MLP neurons of a small language model. Each row is named by its layer, matrix (gate and up: input weights) and neuron, and shows model dimensions 128-255. Each number is 128 + 32 x the weight over its row's rms, rounded and kept within 0 to 255. Numbers have three digits each. A neuron's up and down rows have the sign that makes its largest values positive.
A block is one neuron, or neurons of one layer that tend to fire together. After each block is what it responds to, as a language model described it from the Wikipedia text at the highest values.

L10.gate18:119067148110128181110105107147207138150150163072137157096090114091078125116111170137150149149102113147122083145123142107139117167164106157168118176142144123158083079139141110135124155113112137103110152176138110177181157162094117084203124136084173097129132161111120125094171132112146140150166148117154114102089131144152085157027102106138114108132139118155143150221111099129158108070127
L10.up18:137113102127064148132149142108130128100108134178107138135105126151081138156140142145121167132104112126139110158106125129191107190108127112145135160111089142102074156144074124104107137103170131071119092115132131111102117149172133091177110111105104217121138131082064149125173167157158088126116216126150067052187104054045118157128125113102096152111145066166145146148142080072118115099123
L10.gate42:123142089144141124115125118077178153153122158121124113157200133103076124124177104114081110119143114107114097103152132091107153140095148128120098095190121177199105107137095083183144085074079186168076128089154125137094078147154123128125158145140169147123156085146192116151167157087154078106102160115150098123088138124092127106098123148150152083075074103134137138162100131143134145146141
L10.up42:122085147134192133164128099124109136129114142125194127134086167144101097152200123094177146158183150154122134154144141141166117146163150105121128147133159152119156100119138082178123104113148150155137102090110140119075109156115122103128114127106133117116189134139078121130178112177145104170127090069089136129091102116136128147099136145060169130104081094122134110149127108162121092119105
L10.gate58:112071119072103106122051168169133088104167188088145123141090125119106098124136164129168116161175135120175111082139116038094142109108149157128183094173152163141144146140065112105152115161111096104112157106086113097156130146121133115127201101085151155149151157064092105102142121154176126107146103134123106121171151123152165140132180145073133091132092077121169134103123097122126025077079
L10.up58:118161120176107166127124118163168145134127134158157089146097131090089047092151140179132105160110146170138105164124112172134112134057153164125147094164152185087186051127189144168077165138131186142159135099082135076145080157088076160131178109120166174165114175074155103108166099157095205117127136134106120120195153110123183133166117131103103163140109086096127133048158102087136059139138
L10.gate144:131071136145111146142111115117116070131110188173194127103089112086166103162140143107073154138077125143088077156092150116135112146116174154112095149078120126130118129146112107184118091152117139186125171170091078093118149150154160072095101130188125133171116172077076116156156138141133069135120108079163087067087101122087097179130112118103134167063123129137145143096101082148117151119105
L10.up144:118094075076147177115099153078146088123042128185096183119110127113114027119136139139159124152090127072171140046164081065056135141069123143133094107129139148101121096126125146102162087151074082160157143177080138087102130042137172167131101179105140124124059119103099141146154127086112111123137119110119149067166162093104101123145143138078148105136173098133163159115108095097139150116102
L10.gate244:083152066150172144053157138114117150121126148138097135136115177094119106116110093122086105143174108163114125117142139113137141222156126113106128175150148121131137152189116122026095147120113147111178147154134154137116129089117145156133164170133104113168035140109054145191132164077137104136141139132137090141142159105132192116123168116112044058146208078177190132126131100152153100146041
L10.up244:158051121097136102113086096146144139129120161096171154182126188113091093158116091083122164072113145150154125124135186130100114128142101173076187128162121091150113088167147149203130153110100183190109178138106082145116097145099124111138119145171180093183172134094092093144142139125130089097134108052149148104102132158105131137075142077130137122106134114173156107100094085133164128102084
L10.gate279:186134204123129131129109160097067087145170190129129096115119152090156119085133108114177137070114121200141169109127082075125149095121156091090135108111128148137093178178097138126122131098094116086132112123158148145094107118144158130148122138122132115129170047202108111179155135166159142092116085100148101083131195106136131156136140122094142079064174124077134135204132183096115119102119
L10.up279:146150104101180123056096090109136114129146133118168147126105131145103163154149127100115086125113157180087068109143143102099124076074186184130157132121167141153062095135140150104180076139099112129101121137130148119119102075095190107113108136103150144156152116115111169139087146133086125199089102119139067067164147113086136187171108163116160081122117125131119096195141110115142084187105
L10.gate318:076080149206133106103133095172112099144125164089119193069141113114153097066123170118119107128161131162119155125134158103146129175116183167031066088098177128130118112148099105087147120134042175140124112125160082168097105118166078156153152174131147181145155190154070079154131146141057148127134114108153109096125141100136145155161184095160137072149124098102135096143097067137162148110105
L10.up318:104169147150117152128086156175132132157123138080157088125126136137126147142153107119118141124125121156155149171070103108139126125165115122127099133130166171097127148144163122147034105037125101116100075138081097172132145160129075141105166144085125037103160126146128112106160152164060143134166052107137133083080150122183054111103118112080138095084154109090219106082158152126081118103103
L10.gate354:142123195194098156132182058109130146126090166091118141118136125150113126189129078147117133150141184148132134174054148120120136115110114051097118127102127171178096134201109081162069135166101092147160132179100133127102119116155101114127130168172142130143133089118194163143147141166076193087151191107168097066176145156122134105129097127194094088094139120200134112176082137112198129133095
L10.up354:130083160127221067177133109100176087126192138131128150084121108145078143143124118118176155158117154081092108107195104156163160181077163154117113103165088082177082142080142124124089131122165163107104151105060128112090165090119143168121152124152107116104147083147115131121145137139140151156082072167168138118134139178152133131087148092140168124145101189154070116163153120058125120170124
L10.gate432:095103154096147118155113117157164135071138101054127073122173101155110133128065178135119116090113143170143122145133128096137146140113132204152079151213129134131181121134089090102119152154160146113103092121144116101096121137069137205118100041121089120121102176134120139166161161058086141100173110082183119121119176151103084161095104122105056092065197089120142150117160119147176095086178
L10.up432:093111115123186106129096115124182159154213133135149115059092106145110144125158097139120125152100096103076150114100103070136146133128133150165148137092101145138136214104115125124131127158146136160112100156156108095137137113167093083121144069093124090134140164098110139140143164178119148199110090068183139099104174087135177217102155096159162160149119103083209111106129110175176056136118
L10.gate497:081131085111170181095127081103112144143180108120118137074085115118063084177127165112123201065082178145135114110098079060138111136129136169122114125148161128164192063124109129134135101165225138089119105125120195166156138143157107101150121145101154128104089083181112124177130067157135151131127119126116090092104067080094137140106107146141090093174162137211189155152128075136164093172142
L10.up497:137070065147192172110153132064152119121175102124120098070129110153114142181165159114084149139088132161119064091163114173120136140100106149170125094108126147123171122173110157127147159116121155114123147117048143167160158137147142135183158124146155083142091160130111093150174148132150160116160117133100071111136142109121078121116153137132152143087129091138129127113148091080124144162105
L10.gate584:133093120127125103133083138129101135076129109180063146130162144093108104130087150150127121107127132109141064105094096157188144130079113093124093157101142113090130136117121115164176150142128141070189171120102117176158123198126092123105186110087138177155068115155133153087137131074093110075178173153113103136156131100148157163122225103136096110155157141080157103157132115086132108109067
L10.up584:180114126136114180077169172106146164165111161055181104129124116183130232160156090145085135166075164138110104108122058161117091109115152173091132137140154132072128075166107129118169131129114160091154045161147126115159154135151182104109149118143165167150137130137165101093142157153128138112173163055139110122171193135130137169079119105097125161112143166139169122159153130084101062121145
L10.gate589:141114128087102159135130139121128122116179108114130206139128103097145107106133127066099105127126147126115128114114116111159113139124094117097108102162112121138124126129158191115093141105099179079093192172078174131128144126136119078106153175099159129131084127121058101166141167145072118148091139134155173116128148076125132184096167090091111130099141086155202126145110070067170139121042
L10.up589:123088104120137120100186140167138120141189100116155159105103162176147092156127165081132129103138177083167119145157130123095117097063107121101119171058126129129137141096146120155188126217120088131164108150113073140103126068114080187140130143143118107158116146147147149191121158127148158072198146125130126092138089126086052156142132119119147064089078112128098130174124158128129103123138
L10.gate651:126108125060122154155133085107182159165127155067135130121123090125143119111098154127098172089151122115099082155188161172122147091141096116131154110119164168126112096128139143121101162130139099143109155158115080146158142113094136076105167128074118072109111132080113124147146132110152132095079133097116162108087117142090183169096091133170137096116122096088193183175089123156136104062117
L10.up651:154135188148127122142117054111107167198109165107126080106114183127165108210178162164100160100165103155157152073139147100092055121153092139150123171182136132193173159125115181156141127150080053100192120180133149146126165074112139151207112099114099080179133128113133082124150106135078136117186130115110126121148066068130138147124121112118173103131072161100172120173110132162140121148142
L10.gate745:109090188174143120105167139128084066109197086072160152131156086146071173115119139110138115140134152058121121141052119169115106132080106150060114112137122161094134084121123167166146097158096143098173062179137141160145102091107121121124138176113096119096095163146108123081177115140124181149135186133107051061092129103117134146085138078089130143078161092121163137126103076177178145135096
L10.up745:091133169066152109110139163087113152132159097137132160114127099071132124105189206101049152124115131099091130110177097139068131132099151143123152122143136107117138082176189066097187148061137124165119101089151129134044194077143138076103113114142174129122112193138143097061090120122135097132138137105160163099145131133071128133155090094067075123109126111123123118103120143088128104121135
L10.gate786:113144067139103091114066111152079084172154171173107131092146072094059160061106160105138104068129166148165133137098090096120166155109163147147116139071143112122157172169135153061170140118140092107158147078154069159108150107110105095113188147134172103113071139180179184124133124115121128114144082112185130138179140162091155095131133139133132151130128076081198068082139110108099154102138
L10.up786:187149195114086122165084112137148144168137149089116124155118111153072117093094110060130106122135140126038126192124129144164105133097143075163112123092115106104076162152120138118134152071126145108122090154109117128154177117170127054082112158115168105149043181118054107161150127109185056141117152167077134124119162109054067116111079085117116100124100113114136118153081152108130154137065
L10.gate979:158103102100124206125159124206158107139145169225151162085186152151065082135147162132116106096180131100136076112176107116084153144131129139098121163152115192129136089130107175156158142179109084172166169147118064131141124222114103118138142131106147123136108139128091115080167072067091123108186095141176125070145132075114116152139142134149121107065124108109162108110141083143069123110098
L10.up979:125129103162142153166103092170148137098119138101113192122147127100112149137081184176125150141148125123083101081128152120082150138123156149189164141144081143166178108094126094136091139157144137189067142154119098154135132170126127042071137103027106091142112175082126157071138086143093094142108133126066139096107119093122087155144110120159072078159150186075093114157136084118152134101065
Description: Adjective-completing suffixes

L11.gate49:124063135058125152152184094168038159101139140136166211100072175147115063084141094046132122103188171050106129117114120189151109100132128158142067140117144110065147145156159123139105161127160104159073173148097111120121120137106141154118164173171135084108121180106086135106151110125129101128080071120137123089102121107178127183107143109151115141120185033181083161124151137103139117101122
L11.up49:140130136132095141159062088108117108124130145095126169096089101105150073145105210139111151127062189139089121086137086145108121146131115078062104136149109190161118168193178134123133081177131139127138138133121134164084131155132161083146156140087128147111147165120035115173168188118190114104095192138156128136156168140108126136091129110139143141135152095179152153176128105145106120083118
Description: Adjective and participle endings

L5.gate188:131130085085135166121124175142158149128124162134121138110094126165097113108121085206133108152116126169148052182116104127130069155125074120127126099148105151119122164104138124137143132127115138122164087091140073141137152114096142142115173158122131098134122194063119164094120126083115186148130122116142137126118090209116108161180157113135151091156084161133081109182118092137117113094174
L5.up188:192096123129168180162165088111133183158180137115157144102152147166101108154166139145075048113124074062142093087124144146110174114130160112129155090145121154155045060134115169070096118086097147111090140025131099156100154158085059119133193123066089153134142152151144148145089160132112195161153091142137206110160102122141121103153146162142135159187093075163119083190110064122108127112116
L5.gate400:119099156071079105150137161085129128113098129119132112104136158109078156061102134118137124057135154170084071141218128106143114075170147117122157130125088149152140114172186110103135126113123119116139166105079095081096211132055123117142133121124134183117224128190086089144123071056113121122102104100127121160119178164151047140109116124066121163106126054116169146060109138174146173183105
L5.up400:083141139163127173193153137144130120096084139144119146086115124133115175154157120189145134141108184101147110147157112154191106137185103169079129121168151148097152167100073162154139147133129114141111114177141115178123161106029109155174152135092144094121156134116059138132138151130123152095110075125113135080096136134151112138160056126087170148152140133123093124141131105155218147128087
L5.gate426:152102146132106153134075111166097136103101090185150119170150133106105144094112121145166103166169119068139126127071111125092127069129120097121147100142114157072131205134124165144179054137114182131094132050129108112067120176086108103115103127148092064107125137076109122066105123175074128145138134115187127166204142133111099137107168119080089166175127086154096136160087105165126113151113
L5.up426:071192202131143125150162129148116158115192142076085136110108073102117144167084136138181044127086200114109112166138101092103161162089127106164155108117128114153180129129120170151103130182136131090061116124092132121153118086099144084099121112144182149077124172166155110156116121145114143089065114102118178079137128121111122076153088121113105158099150149134106123169080156133102078159073
L5.gate863:122158133142124153162121144110134117129123141119147163103141107115108107162166128169145136100203169104102142121172049137115080100142121067139083149171143155124128127115127201143189077085116130112192129071155117118131171037086101152124144164145144094120140169160140139159103112153111116106101093151154148045174117188142110138156120118081122110146101142094093158163105119175169150125067
L5.up863:135099080091170143065135166114076089083107165153137143110175111106184129160112168186132101121185178098129140115057102117130132077128109135078129140153118062115101161158131134125106138133113140077130120013093098083090097071141100132133161141125133151122057173186143098084146097095084174142120162154158191086126183153126084171191107191097170147103115121166111119111085150152097148135115
Description: Mid-word subword continuation

L11.gate831:118158157123066169168107098163084081110136155103136094147172164088159082189078192089164189116100200122142157150047117119183083113132134154109046134149098129155135146057181123139059106121125120125151243188074092164121106171152128191079102097106118083102176165099083112146150147175083068170127066094179098084093115112117204132117126138181133133097154148141132122103089109165111127091094
L11.up831:095121189100118182135075178139143075141158100110132100167134109144107109077116102111154183087160190110157128165156144105176161114136113066178124121151136125111147143141143127108115126106087116090151143161117114152173179125118056087100108133103069118140042077168140122132159127127136064105075134094087101103136127166141112112091097135064143128128175187107144202118135083137156094118142
Description: Degree words and word completions

L10.gate99:104150139161152216107102120137149108111136117170071128178129116115110137105083105068067072114150143152154046115114084098157100149160085100099147113086156163046115122119135059108128169130057138131111154129120120165143140128103138090060148111089135131151138091099155118102159128092104068057159122123137142149119095190111174145151103147166123139157152136138091133101102111136135131130071
L10.up99:120075122168110113122150115098129118147183166102159122106116188158122179182102109105115136197155179123162104198131135108195171099042126147141153163126124152079096139176099166155137123153094055141120103102120162123134106163105107141099109127093122093196101123146154070163103136151141135146098125088151103126124031133133062159141115111107114143143097108147119196113142110085064140058223
L10.gate139:102082125124101105209129119093094084157141143160128148148134095097124180209056117087184099122110118122094080135134111084117090152101083134161115139144132223138143104120081152131145152092155182098156090162161126121148153201095115180094144088159129162119131076041109159129149047185128078061120133103094148167167134057101131135162169107112088123087101115172127159152190152113165128129119
L10.up139:100062082089097129171054172175152075135117068096129125154122091106137102102182160145165120083120038143247092154061123092104116096137130152076091128138133161092235113106112100163159148107125118151077100054094112084128140150112128151101142116174119147099117152135143092155109130137140146140112159103160169190136147100141146125108132099109141192126186081146109084062120142123110105123131
L10.gate309:096078117121124121092113166164201113122105125139093175187142110089092062080140099121130124133113090166111163127107073081179193055199052094124111079141105107073120196106160099140130163104129120180139105079127139136107092149094113150134183135157124131107035121079151133094147096114154161155137098133160151164166164101142136124104102140142099166111106074172195135113121099132106157076110
L10.up309:151144116131159183087117190125092098129088086120146157143103161142107112143159111154075064138082127134173110141155117137178196170146176156150146121102113144112122150068194128132132120098114118143119082087135130115144140130142144132100177104171124143110119124131095119078122189084148095213107103177112179133124153111160135141177112098139121135081136179144153110176119126086069127120147
L10.gate337:160128149175132114156154168076097111144144158086086161105126092124103115106127105066176121092126084068074080151093110097105116115174122123096091080126096169128097178104143076143132160128099127121132121157117088157073150154139107165138186129089144162148104083139119068114142078116168122092128149136095130105087135119130174184124176124123055144102155081068123102134101146138103094097087
L10.up337:086138117143124154132130096133093113143100154142115157141121133089162123064146105116155091111116098141137124128112135144215166117147099132091115162122120106107076110152141162100124063135161108133105126127118092130126139105166107132102170115197161076127111143108142146116140167151124136079101175112134095100122166131174137209051069121149168092115140156112126114064150168139112105084123
L10.gate345:102099108149158146135123098130094103103154121123103179175145118097079158133170158139132085064137168104194122165115133118164149106178143180109156124127186116120143120150176134162150106135115117154098171116199134168128181149106115150168135126127107110084073158087090108137138119148180166130070155108136092127156128092073199063145105146164096138077177106199124162120149074069089163101199
L10.up345:198131108109086192141104148096124160127174175104119108122112177141173127143167096093049122067101127189106130170133144096103132104130117141160150141095155139120107017150120126088093144131205052140123146122084117171121168161137119092122156137149100106093158139139112113173166056144128133125101102135069104122154128103150149132080171115104128103126141112157081149087119074150072170121167
L10.gate437:082130150088111133166138098182110058081114152126158092096141083101123157117158130108094089143119079122157133144107137125094085112137109100114126137133132135127108150071161111207121133133159131106171105202022129177077112122148140063158130121158111054182159114128127113105157136149059119127158134127160119131153166178186065089114108046063118089106132098083093138093119072152118085119136
L10.up437:108101106157112145060157101149083169105145212063126204090146152148112128199159166160117056135151177117105138136095154182135105175110129150177130154122147094120082126132081133179160070105153139122116169125033086145201116124116133095125116125112163138103134166147125130121060035168055112102149161124120174105190090089112122160123140112170108144091168111125186094100127144043158098178104
L10.gate562:095077089095084135130124094203139090154055150129114110147181093109118127106122142106124096111114167076083144100057151128175122080121108131104138144112156079093124111157107126118128158166173086145177159127121176137166205123160139127144183158156072111125101149182133128140140145126126170189149096132120091114116153121161143118114133108164127129156143094190104167128153121190133168141117
L10.up562:134104197167101134136124174143097119137104091083125164095147150118118088087123119123208159107146154099134116155113133147127089168127145076117113176126153087054192169083166140132111147121091172147104120088085077129195129168172122149066117155166144140132085119165129141146141129156165155169150124129088135157188142092133141154119180220121120160131142131133101191076122121145092105124122
L10.gate575:130121080058158127214090079131116153136137150122154129108129089072082101138167114134138164128159083100088144178148182167161100103069101159111088095087090133091077107108172174152153122087123096165201140138075169146125142166085108151112099128124080115156102073193214098076133105143127151173140164078152101120121149090145084152164122135104147120133129115141147134066130191163135137186125
L10.up575:112122101119110074095172102050080172126164133133126155121129074127147150144103087113115069098128177207156149160123075088116149138113128157165039179147119109125149118116139156088091162123114147119121085141136104167082122191115153094093118125135126147058161156093091117146146136137118089138109153116192074123086157170148141124049080089146129167141095068107090119105113063125064185142072
L10.gate582:083105115096149192145143134107113161113135153105163088136178051102151111129088118159072177128122085113172139142100106163117122132179104182137099152119129124092148131105121164101131107061140151153120145130173065169135171108065076163125143138103067157147088124138152136105130130124123128111147181123150125090123142092153202097140132080169097138136120096128168094155139138095159112132084
L10.up582:155134113123127178105119109126073176132108132163148141147151134138138144117157103124122152087101150143078071133141109118108154072111097130122116139113140150148150107102120073147163154205099141131140153193102126141125103170157162159105089165116137041150116160076081158138114177105114102119142144124168129152112075115101129107169121157120185098161159170127063139160132173158136111192158
L10.gate595:129134126114141131130141085140065106103106108121142103163088168149072075118154077203115097097212114117123171123114116116099144168152164143156159119079178172106098182169156119141096143144126110138155128113130131185166133162072117153132170064125098134142094092063182095136125144150197137212097076133165153155115108160105126087106087175120114182119121161168087123136167118115128105155135
L10.up595:197101115178096178121147114074162154124172110169154129147097175079139178128158147063168144089153132157135108097202145133191157132126105161085168150115139139134146087093142176085125151082144097152130061134104115058139124168152161099120115145055148115192104117129106147064140136090129095118112119112082100133121165052119182173147100161113185131095136121137147126102125121148165086088146
L10.gate615:130123087070130156090069139160078093127173174154104139119170116098143105099144115104134196096147146144115140199154129131117177169122117143154131179132187136106108140109160152145180148181114093123130133108121097148059121222096156154115149130110158146127109170076080125123216087155138140139157089102139154091116123122148143156133109139156165211145234105159113080136116124136143145132124
L10.up615:127107064096115222088094080173121145184111123114122093090130106163128151109133141175147128179110153095136135165137119148200146132154073121071138118113121097106098105134098167093130154181164110149151105054168201145136103187092146084112083163111193116133132180064130129129105127105119077147132117123100130173133110066138179100121118124136125111135171130142177100114110151148123092121146
L10.gate675:117088115089151161212140127125115075116162181143158132181171131137157155106118079088116101106125133107105149162164152068145060083124109100174119101128146130112161108058138140184118081140135128093118155125083112157139124145119114146138146152088099114131127102143121065119148143126164106115138154118099099079176098116204135138140126125123191148083119119120128130094154072135111135141096
L10.up675:117077096123117136116097158117121143169104085128155149040141068105048130106163101096118129120139154172151141150118119119125144099155078159106127118139167201160159101087141167095136120076124145155101113113134117146119173197177099097135121103103134082151074172122184104103071170102212167131133124135104171133116050109103103119116089090134147172072201119172148087161134140078156112100104
L10.gate729:078121149117175103049097143130049113108130151121103155151074129097067110131118083126127104130149087128095109132140132108122106134156078115120091095133126178176105150115193131170144078071076151161174161138151141124113115090087086025131129114108080125107081111135121129085121147156125144151121111095113098136105167130194167114122141139112122124179144081163147107077150092140092155169110
L10.up729:118103048115131097166142122150123100120063142187133130087160125180129135157165119143193146092091136118098162108142123109132139108142156090154158094138180198130149129133180149136111061109180172163165072098059167153162142096138101153102131159097103107103107153123139178081098158128128171149108163075102114106186169127142126097134150149079123172107122163144095109176106092179082130140115
L10.gate730:177089185098063093134119139142119055162134134072121168091125088090147113091145096141140126079142115076151181126121098154153162099106096066101096144145155143118122082152140170160145107077129163102132191137106161145171185053133160032077145132188117143123106091099116120131165079129197098148099124112102193144145070118092121151102138130172172135095150141128126152121115123162102118095156
L10.up730:115139135112121126151105164177134086136070089149105109110139138067110113135147084136153094163084122136082097046185051150169139139125145158165135139170111174070154199150154146092127146081141137110089174112101151154155104114123104130128210125158069162169161193077079171150126134125125204129131097180137173136173098172148160088103123118163082146132163136124148160099167174068116091154104
L10.gate869:090100094125126175124087073163134087218135191115085166048165145134130162152132118157175130149152092055116136155089162040138126084077120134146080140088137095116167088164152122169084131149120132143173157100124114167221129138137094075111143182140150134176102144082157108120147105174134152123126164126101104102184096112173110138145161165116125134081112098166187138111162109123110092079131
L10.up869:090128119165144084156117159133161143168146170155114133139142170096132065177173154161146131141091087147121111094113127112131163136184160160174109170157105096233129163165125179164144130136043135202109186108108179115127160122200110160099088146142143167165141135101149092101169152128099138169131131128124094142082077156172159110149121168110056101114126142170148129173106145169078176110165
L10.gate1006:128118139140159169224104105126148112125067067077123130127151178109125088100102161141147127132116118115137165150182105049116099174081134109141113123099107143073107099129124134090184109113232144090163088113136137156104069138091091115132159129088134097138086080156162125110138116072096126178098093102071078073189146153179159123129088106148084170121116107165146113119117112126082124160176
L10.up1006:115106193155134081104130141142085110154162187121179155119111076136122127076194129098149085106122109181137084159118095135193140128144140130096133131168151097131124142164181123177153100128154065128139154095155117090129172094124155131129139127114096116087110121074192131104111093110136166092086157194181112109179163177168154174085152101138099108141126090098130110094115091136099121109155
Description: Adverb and connective completions